Weights of a small transformer language model: learned positions, no biases in attention or MLP.
MLP neurons of a small language model. Each row is named by its layer, matrix (up: input weights; down: output weights) and neuron, and shows model dimensions 64-191. Each number is 500 + 25 x the weight over its row's rms, rounded and kept within 0 to 999. Numbers have three digits each.
After each neuron's rows, "fires after" lists the tokens most often just before its 100 highest values on Wikipedia text that the model never trained on.

L6.up213:463476536484500544475491486499465455486478505546443514458516499471467474522493486558492506519438509466491555522520529543468471495482494519507496488556534513494514460488491538491522483495528477504483481526505463517503487504520497506491525503499530511499463502490547535509496509544445542495479529536493503468505522484493500504534486505552466502454438525491472501496500527489504500469536
L6.down213:517529506512493476483525544479510527514518450502488484496526547482543535482490504522533474487499519496516472505496478478547576498521490508493544482489495510514452529505508500489471553490512520484462511505528493441479512460518528467489440474502491519496524504467507559505467507479539485502483491477542488462495492527509515501477534457457460488472504485473492529503527498521472465510498
fires after: " the", " a", ",", " to", " The"

L5.up727:495524502526460522571509545501501480545541500475497503512506500460475472502509510471519494473514481485526515472546463465488533464503505459485435530475502496507511461488519533515515562526531460496529493498454496479502500506497515517507487435479510504505505483574510451492519498489478484485523544486521498489508530506507488469537556464507506497496490533523490520496476500503493485466505
L5.down727:487486476534496479455472568504493512500480539518453494496498498566511515492529490499513516462564516488527466501491520514514482467498500462482523492455468511513481514494501489474470529520483454503468474501459518489536513498478455502525485501515535541484492505518476527495514517518476491506525523503522466487478536553422519513499502482522510532484487541492511548494498527496480509504489
fires after: "==", " cont", "\n\n", ")\n\n", " app", " and"

L7.up406:519533522515489487505485521470497540500510519554468541501494483494492507469483498529489489458464493506513483486515491460524573518499501517551495535480490521505490443495479492487508480506489487538548466497515497496508491489490534480534498526510489503480495548520491496512470474477485508533473474533508497523476566517528502494498526502491525503462497479481510499459448497501511538508479
L7.down406:525526525544528500494536495533543474480435501457507482502423493512488470527503498507490502519492494515508561526479543460514470475497493484484486485468511537501520509472466473511493467512522509475480540486526465516489520512511466530534504532501500487481527502502479537513479520488513480526514520481492524470487536476432497503545526510508494505491494567504460513506526515505479534475539
fires after: " |", "0", " ", "1", "ut", " N"

L7.up43:521470456535509496459488540523481492469467513546494512484513505509464498484534512486446558531565515493524556510523464488526459485522498520530483494516450536509525453492489546518486534465493485509538525486544525491509494461504522544498492484482506470511484524488533516484477534502529490466472491509494485496481472518491509533522491496476499526520530505468483469479466557490457517486484
L7.down43:456571519478549456534519499484527480550503502531481496550479516512486514510471509529504552475510487471462527522501483532475526507483517487529485494537480475464563515488468454499489474490455517532508516499480524477495474514528475489458512462479502503543506517492477459486517514509534481484516509523458472521508474490516548503492464486527490477508475506473495529522475515506501490536521
fires after: ",", ".", " and", " but", " p", "y"

L10.up123:521513497493534541491507497492538506458498518497495483500460515548479544439519491514459480536495509490498569504509473497487516531502497525542458477480474534499475490479495547498520521477514440512472475462556491489523491474428513522531480518457524547526476493462512525515492461506476492509524487507483457487492467505526569475487520491492518524518495489527492471497429490476499487499509
L10.down123:551476512486481477478503515461504492528479491517532512518535445498518469497496513484475521480492521496493446477528521490495483455504501484472544482500521491479521534491469487542516505494526497498501551476531477501502501528530564468485468496513510469512469519493496490428484578469560489495467500478470469514520517530500480508488524487515538499542511526486516512495501492509525502513459
fires after: ",", "ro", ":", "7", "0", " ."

L7.up413:514499510491536466493503521500522486488504470543519490521480574560546490499528523510435497496533486510490500499466510474484496465527495535490498516531507498502505523541487479501536506491474474531503525493510505486516541482533458519502505476465542494501529531485489480519472495541499505511497522540446522513525524498498514481483517481492467516485476508463509501491463488510493526528525
L7.down413:499469506470504476523479497493513496537478488487483472517467546522514497495497523479511505505518476480471475496465478484491427520502541530449531500543494430502487486448468489500491438515475484496465507507485502531489494523491486471520523483531557516485503534453465490502491494490506501557528560485470534499538468566504526502512517503520487511521500485500565527472486457502532466508486
fires after: ",", " and", " th", " which"

L7.up255:576518524510485504538475497566481481452479500528540471509476539537478470518473527527527505490479498499467511530528507515461504515516482526453534509505551490537528482524515507494468520497485522480509481525506473477508497559470474507504471514489500468491496515536490540486515516481461517467488563504485496503470506503498463473502482510470470512464504509509505451496478499507497524466471
L7.down255:524514519526506526479476502540469526473481520499498491528493509503494496566512518496482525475505488513483481489482530500532525517485478496488487447461480470441494452469498572473495489509511515517517488498510521522482521481499497502499502488496474537524497465456524485452455478501490481468494498495532500486501515529472484492477489516491518486450501507526498505470477463487513492483523
fires after: " b", "C", " B", " c", " Ph", " C"

L3.up503:495509547529527497472490510514461512473518489489490509495502465505515473555559497522471521537517444510520542521509512518468520479500512494505484485473487522529504493493497498560459498513480484484487492481482472523490497533496502473544481512481511437512528471508497540510492506529501466494517514469471504509461513499531483482492539470514491474491461522472444546494468511489513532467512
L3.down503:455477479480468507493479493501567510531488502486483479444527498484494537487512499515501492512494503477525568480483515508504477549483558505509509487485473523504489496493512495484515522514473519473490448518511478517538519448506507552475503461560540487515488493453455479473492502501515534477447527515496484459524507520473510470476508526482464523504509502538512462530472485530525485522520
fires after: " (", " a", " \""

L7.up563:494478498514543531502491505504492476500449501475515540524499502460522530516497497470497486446457480525513475530499456476506529503505488510527503481520480506520500471484472456456504506467497502503480484485486517505523512516512530452499562520500543442468538515509500483532491453493462508476499511441504524486525490530455479473514506477488497526486516507489463505526492480519507507519522
L7.down563:541468520449516520508467483511501480443461496506516521469514473516497456540518473515508497516493501477557501504505488520537472502515492495516463462493497462448562565489529526456500481470503526473541520505489462505497483485519453559541548478463538495477496515497512502480491499495448454487488516502478495489478520533475509509514491492539499470508518488555476498467509519530490496490464
fires after: ".", " |\n", " and", "%", " |", " "

L10.up120:493513463485497469491508499497448495514520524524514494525485497492496494505543500519479504489488471491457520505489516494480533525478481543516519470484500504498528472490497491528494491477476529555509493459520479523527488534496514505493517508471519469478515520506547505499509452479499494478494465505465492526540535556513508518513474460505468471435537537492507491512457512498539464482453
L10.down120:517503494529502499473478488525535484531501528518509524531487490460461488525489496518448475543505504504490491502518494531485501511509436553510518525461506531511474481509514452476470514497504460530492527461526519506509489479493488480507474501439491536491497529506505569536488461493500472491566502492480539494474516466534448511536489505509474504500535526487505497523498466464453500547506
fires after: " |", ";", " ", "|", "1"

L7.up453:512524491533508514486486495505475502476524526476488501508510538508457506495503509485456513552431478495506531535500503517509505506504479515496485486452509521470509476504493555518471499482525495511524485479545482452542483553465479457488528517459502500499510496552525512496484526466543483538478522504492474464499496478507530469499505493464485483466527546503546479463498498460483506475543
L7.down453:486498552500470508500476490514491510543525471509466468481453463507506517466485494515498487482510490465499487560513498493486493481486510557509511484509514504508516522541509482482542483550505459516496480512488449519440516474492523476492461538529474479529508508517480472492509512508466501535526505506473530444551504481547510472530500472482495469516474484504516516499468472469540528496474
fires after: ",", ":", " |"

L9.up144:459516485477555509482536508519504516451528530538518454489496525512511490526505518502518516463441474470506487481518480478511532481505491502501509486514512463500508475502539513439517480520514486495513531461526505500493473519447515584485446525575466434486519511476508484503501527464541507503483525481477512439511516464486508488489492507481492491505492480490511491524502485504507481506513
L9.down144:545467516504526493517503523507509493479462506491474471537501452529512501534468465514464495529520483456538522514441497502441513494462477469511515503481490528473548504506490490481526518535507512480562496494498521472498543508499508487535541521520453490485496502497485448498473474489471473482494554529502472508483522548499477490515516505504458507500486490549468480482502518514521516491462
fires after: " B", " C", " Ph", "C", " Top"

L6.up335:493517534518520464488462458542533451509506503439467480501506502479516489530508490478503503491507468519518483476488495505512515487499460468540530485515438515505454517467518548515492519485492470502543494540449468472523499525454479465532536517496530447483486496534502544509527507476468459432490511506499484479523492494504540500526508460474515465548496517496540458476506513524509517501532
L6.down335:515484498481511479494464521510524465485478462506469532483477498528478503497461562520519488541529472511524514469493530452506506487510495500466516479458474509510499505507451547462513504481539519524469506527510517516537482498503493467544560467495506484523538458498478484492467467518473499505516479532479514499490520516512505504515530478486539525465489507497503475511526530482535545507531
fires after: ".", " ", " and", ","

L6.up148:491470537476516532559478516547469498445482517507483466445525546519512496469486514505513455535450516507537506475522511524468441496480486566449500473512493489513451507510475493520469502490479471493500518503520500478521459487463504467474496518478519512482530480509524520539508477509446477534510458457467483468534492464516532511458486499463535516478514570518524516476492505486535506536523
L6.down148:501505487533530552490512501486550524462460454458506492476455514513521489520507482524488500459500500510551504543479487528557533491505493498494501494506480473498507484524484481469511496473511457530502506509502534506540493503519465487514553520533512501506480556449536513496493524530485510533501493468533513505473507516528467506485481474545459495497493506536495444497532503475500513521479
fires after: ",", " .", " C", "m", " Tem"

L7.up214:495530435490496511475511523487541490498524479531467530502520519493516470459528465517521487474506498522481541491531508504455501488464493531480495515490547546498552488508527484541462459522516520553484500525492526475502486522477516496562466488475473466458459505508451508512509485520524497474477500518493521518451498513532471470503515488480509483476518506532502467492518522511535512527475
L7.down214:505481482488487522492497481459486504494507496482540474497513486506493510506470572495502464521524479475543467478448509508493471470487499538459499490455470515496492513526514540480522521480507514440472484453507478471520542519484486495489498495476481525525503494512503495505510486498503457487535517496458520534529544487499502538483488478504460474512468514497461538532478488489495485468545
fires after: "\n", " ", " in", " (", "v", "N"

L9.up83:506538479466540467494472515471480448528478509493530519474521505457479472485487551494477482418509550553482536496490479488540514523519481511520550470516499507463485492521509513478489507499514491517539505492482471476487482507471478539536510524485522491490492506503527473490513472470491510518507492517541493522533548500515491518511508499481505465503532520438489447470533499514530501472473
L9.down83:472479518532491513526489503503502513497499501499515464475520514508488506483494466490417512552499496532528516491522528518492582511488496509507496510512494498509459515493501473500438541482483476509458523484485467511487514516521504475530478514512551559493498511495484470480494514519491507472507446487479487507485492444474471531501514507491503541520453526507510531548508494486478472532473
fires after: " |", "|", "\n", " ", "/", " H"

L7.up405:489490527503507463476489485509510517475524507481477464478508510500533479495487513532472468515450532487477547507531523534484523487454506457507483529499492488533535476511478523520459514516509485537472522486513522473495494482522564478478477532509529514468458499493554493524557465547456512490531462499523527457461493456505477523484461493517542491477527462541478528492508482508478513470490
L7.down405:520495518477486516462515473498533504505472503492529541502472500529553528500486488500489509510516525506483497499499489476475532530491477470467515506476477460502519538506485540518483500507507464531477515488496531493519474492414470487528478504461511505482496529469517504536518500473525481482512478480506521523510535529524483517487537491481492498493475458525451444489514514516478490463522
fires after: " a", " the", " an", " in"

L3.up240:508511481513547509442463541502504486491484537515513538517477503504506506454548491524532496537511536448457475446513504511490492541530480479481535453464542511447456499501470472485466534510488545489500475513520517504434496455501505485494503528486521489447498537521512477513489488496493490562499504481501538497524512493499511497523536517492523509526525470516497535518480462515475541529491
L3.down240:525540502465495504509503524500518506459553505479475467499496434487506491535464504524486504521466459431544520498463546474504487465446509482511477519443501483525524472536524523469499490497498477471541514497533487477523522541508483523508490468500476515506478460434510495510489514505477514485495507526496501511480506503526472536522465522522513510527490495506537488486493520502499516480518
fires after: " ", " k", " P", " c"

L7.up57:523495470492515482493510498560508521528501513527529513463511494523533500489526533538479464500517503483466475479495456472513490508490469483501569474470499470495503529522496508536478485469525513556519474545513477489492509484492499468486499553452495476468530534498482496478513432501524508526480514493503488502460537464506504507534474493502524492474523502518543528517486515495546485492459
L7.down57:545500514509495518447496468529474546473527499527547526498508500497543450512508478483468498504500559504520505514526448488475488465549463494467517503478505508450499501516507467529492502489515533508456485487495541451516500498504465498490488535533502519486523430500491479505564438481495495497543514485507523527479493466475495495515481492484490510485518492515520526527471498518458515458476
fires after: " |", " ", "|"

L7.up17:535480491556456515507507487470490477553508497500459498498478495490485495496517517490487491493526471542506516512516533485470511487480521457509538516515534553501489501490505501468433491499474519481538523534497494515502499469475511482453511509505529501474517500507489503453510452523477521507462429521492491519478486504502493509494501513529534454484501487483477503485500506528518457454537
L7.down17:487493480448505493452502536513482456501489523508486524492501532514519461475508478506518546541498524518501516516519498502492473522538486534480484515540494504466484509509452504511516471518466513466498490473486519486500514506477504494534524463524472506524456512533485485509486470496495505500490523503519495484544484505520507478496485586522488539517511498503489505486529478535489470503508
fires after: " was", "ug", "it", " is"

L3.up553:509513498521477543483460486501495471471527508482494471461499517520508467494491477521501518512479515497473502468527463541519470539484484523464463513512470518485523521471488467570439497541482450497484521489502498494485461517519485473561521542452530484499470523519488503482487555460513515512461478492429513505517543519509527500494486498502537499489512507505519495503487491470511543496473
L3.down553:475513493506491517495490498485510528489491462471525474500460482509479531482499482465529508475502484491492533526465508526500441498456549498493511502503523574478496474523511528463507533476529532508499524470518499488526481505477518508505536526494527508519484489489452530480519457494502455501527493527482490513470514526514505474501461504503502483490462517500501506485508565515537454466543
fires after: " (", " ", " a", " c"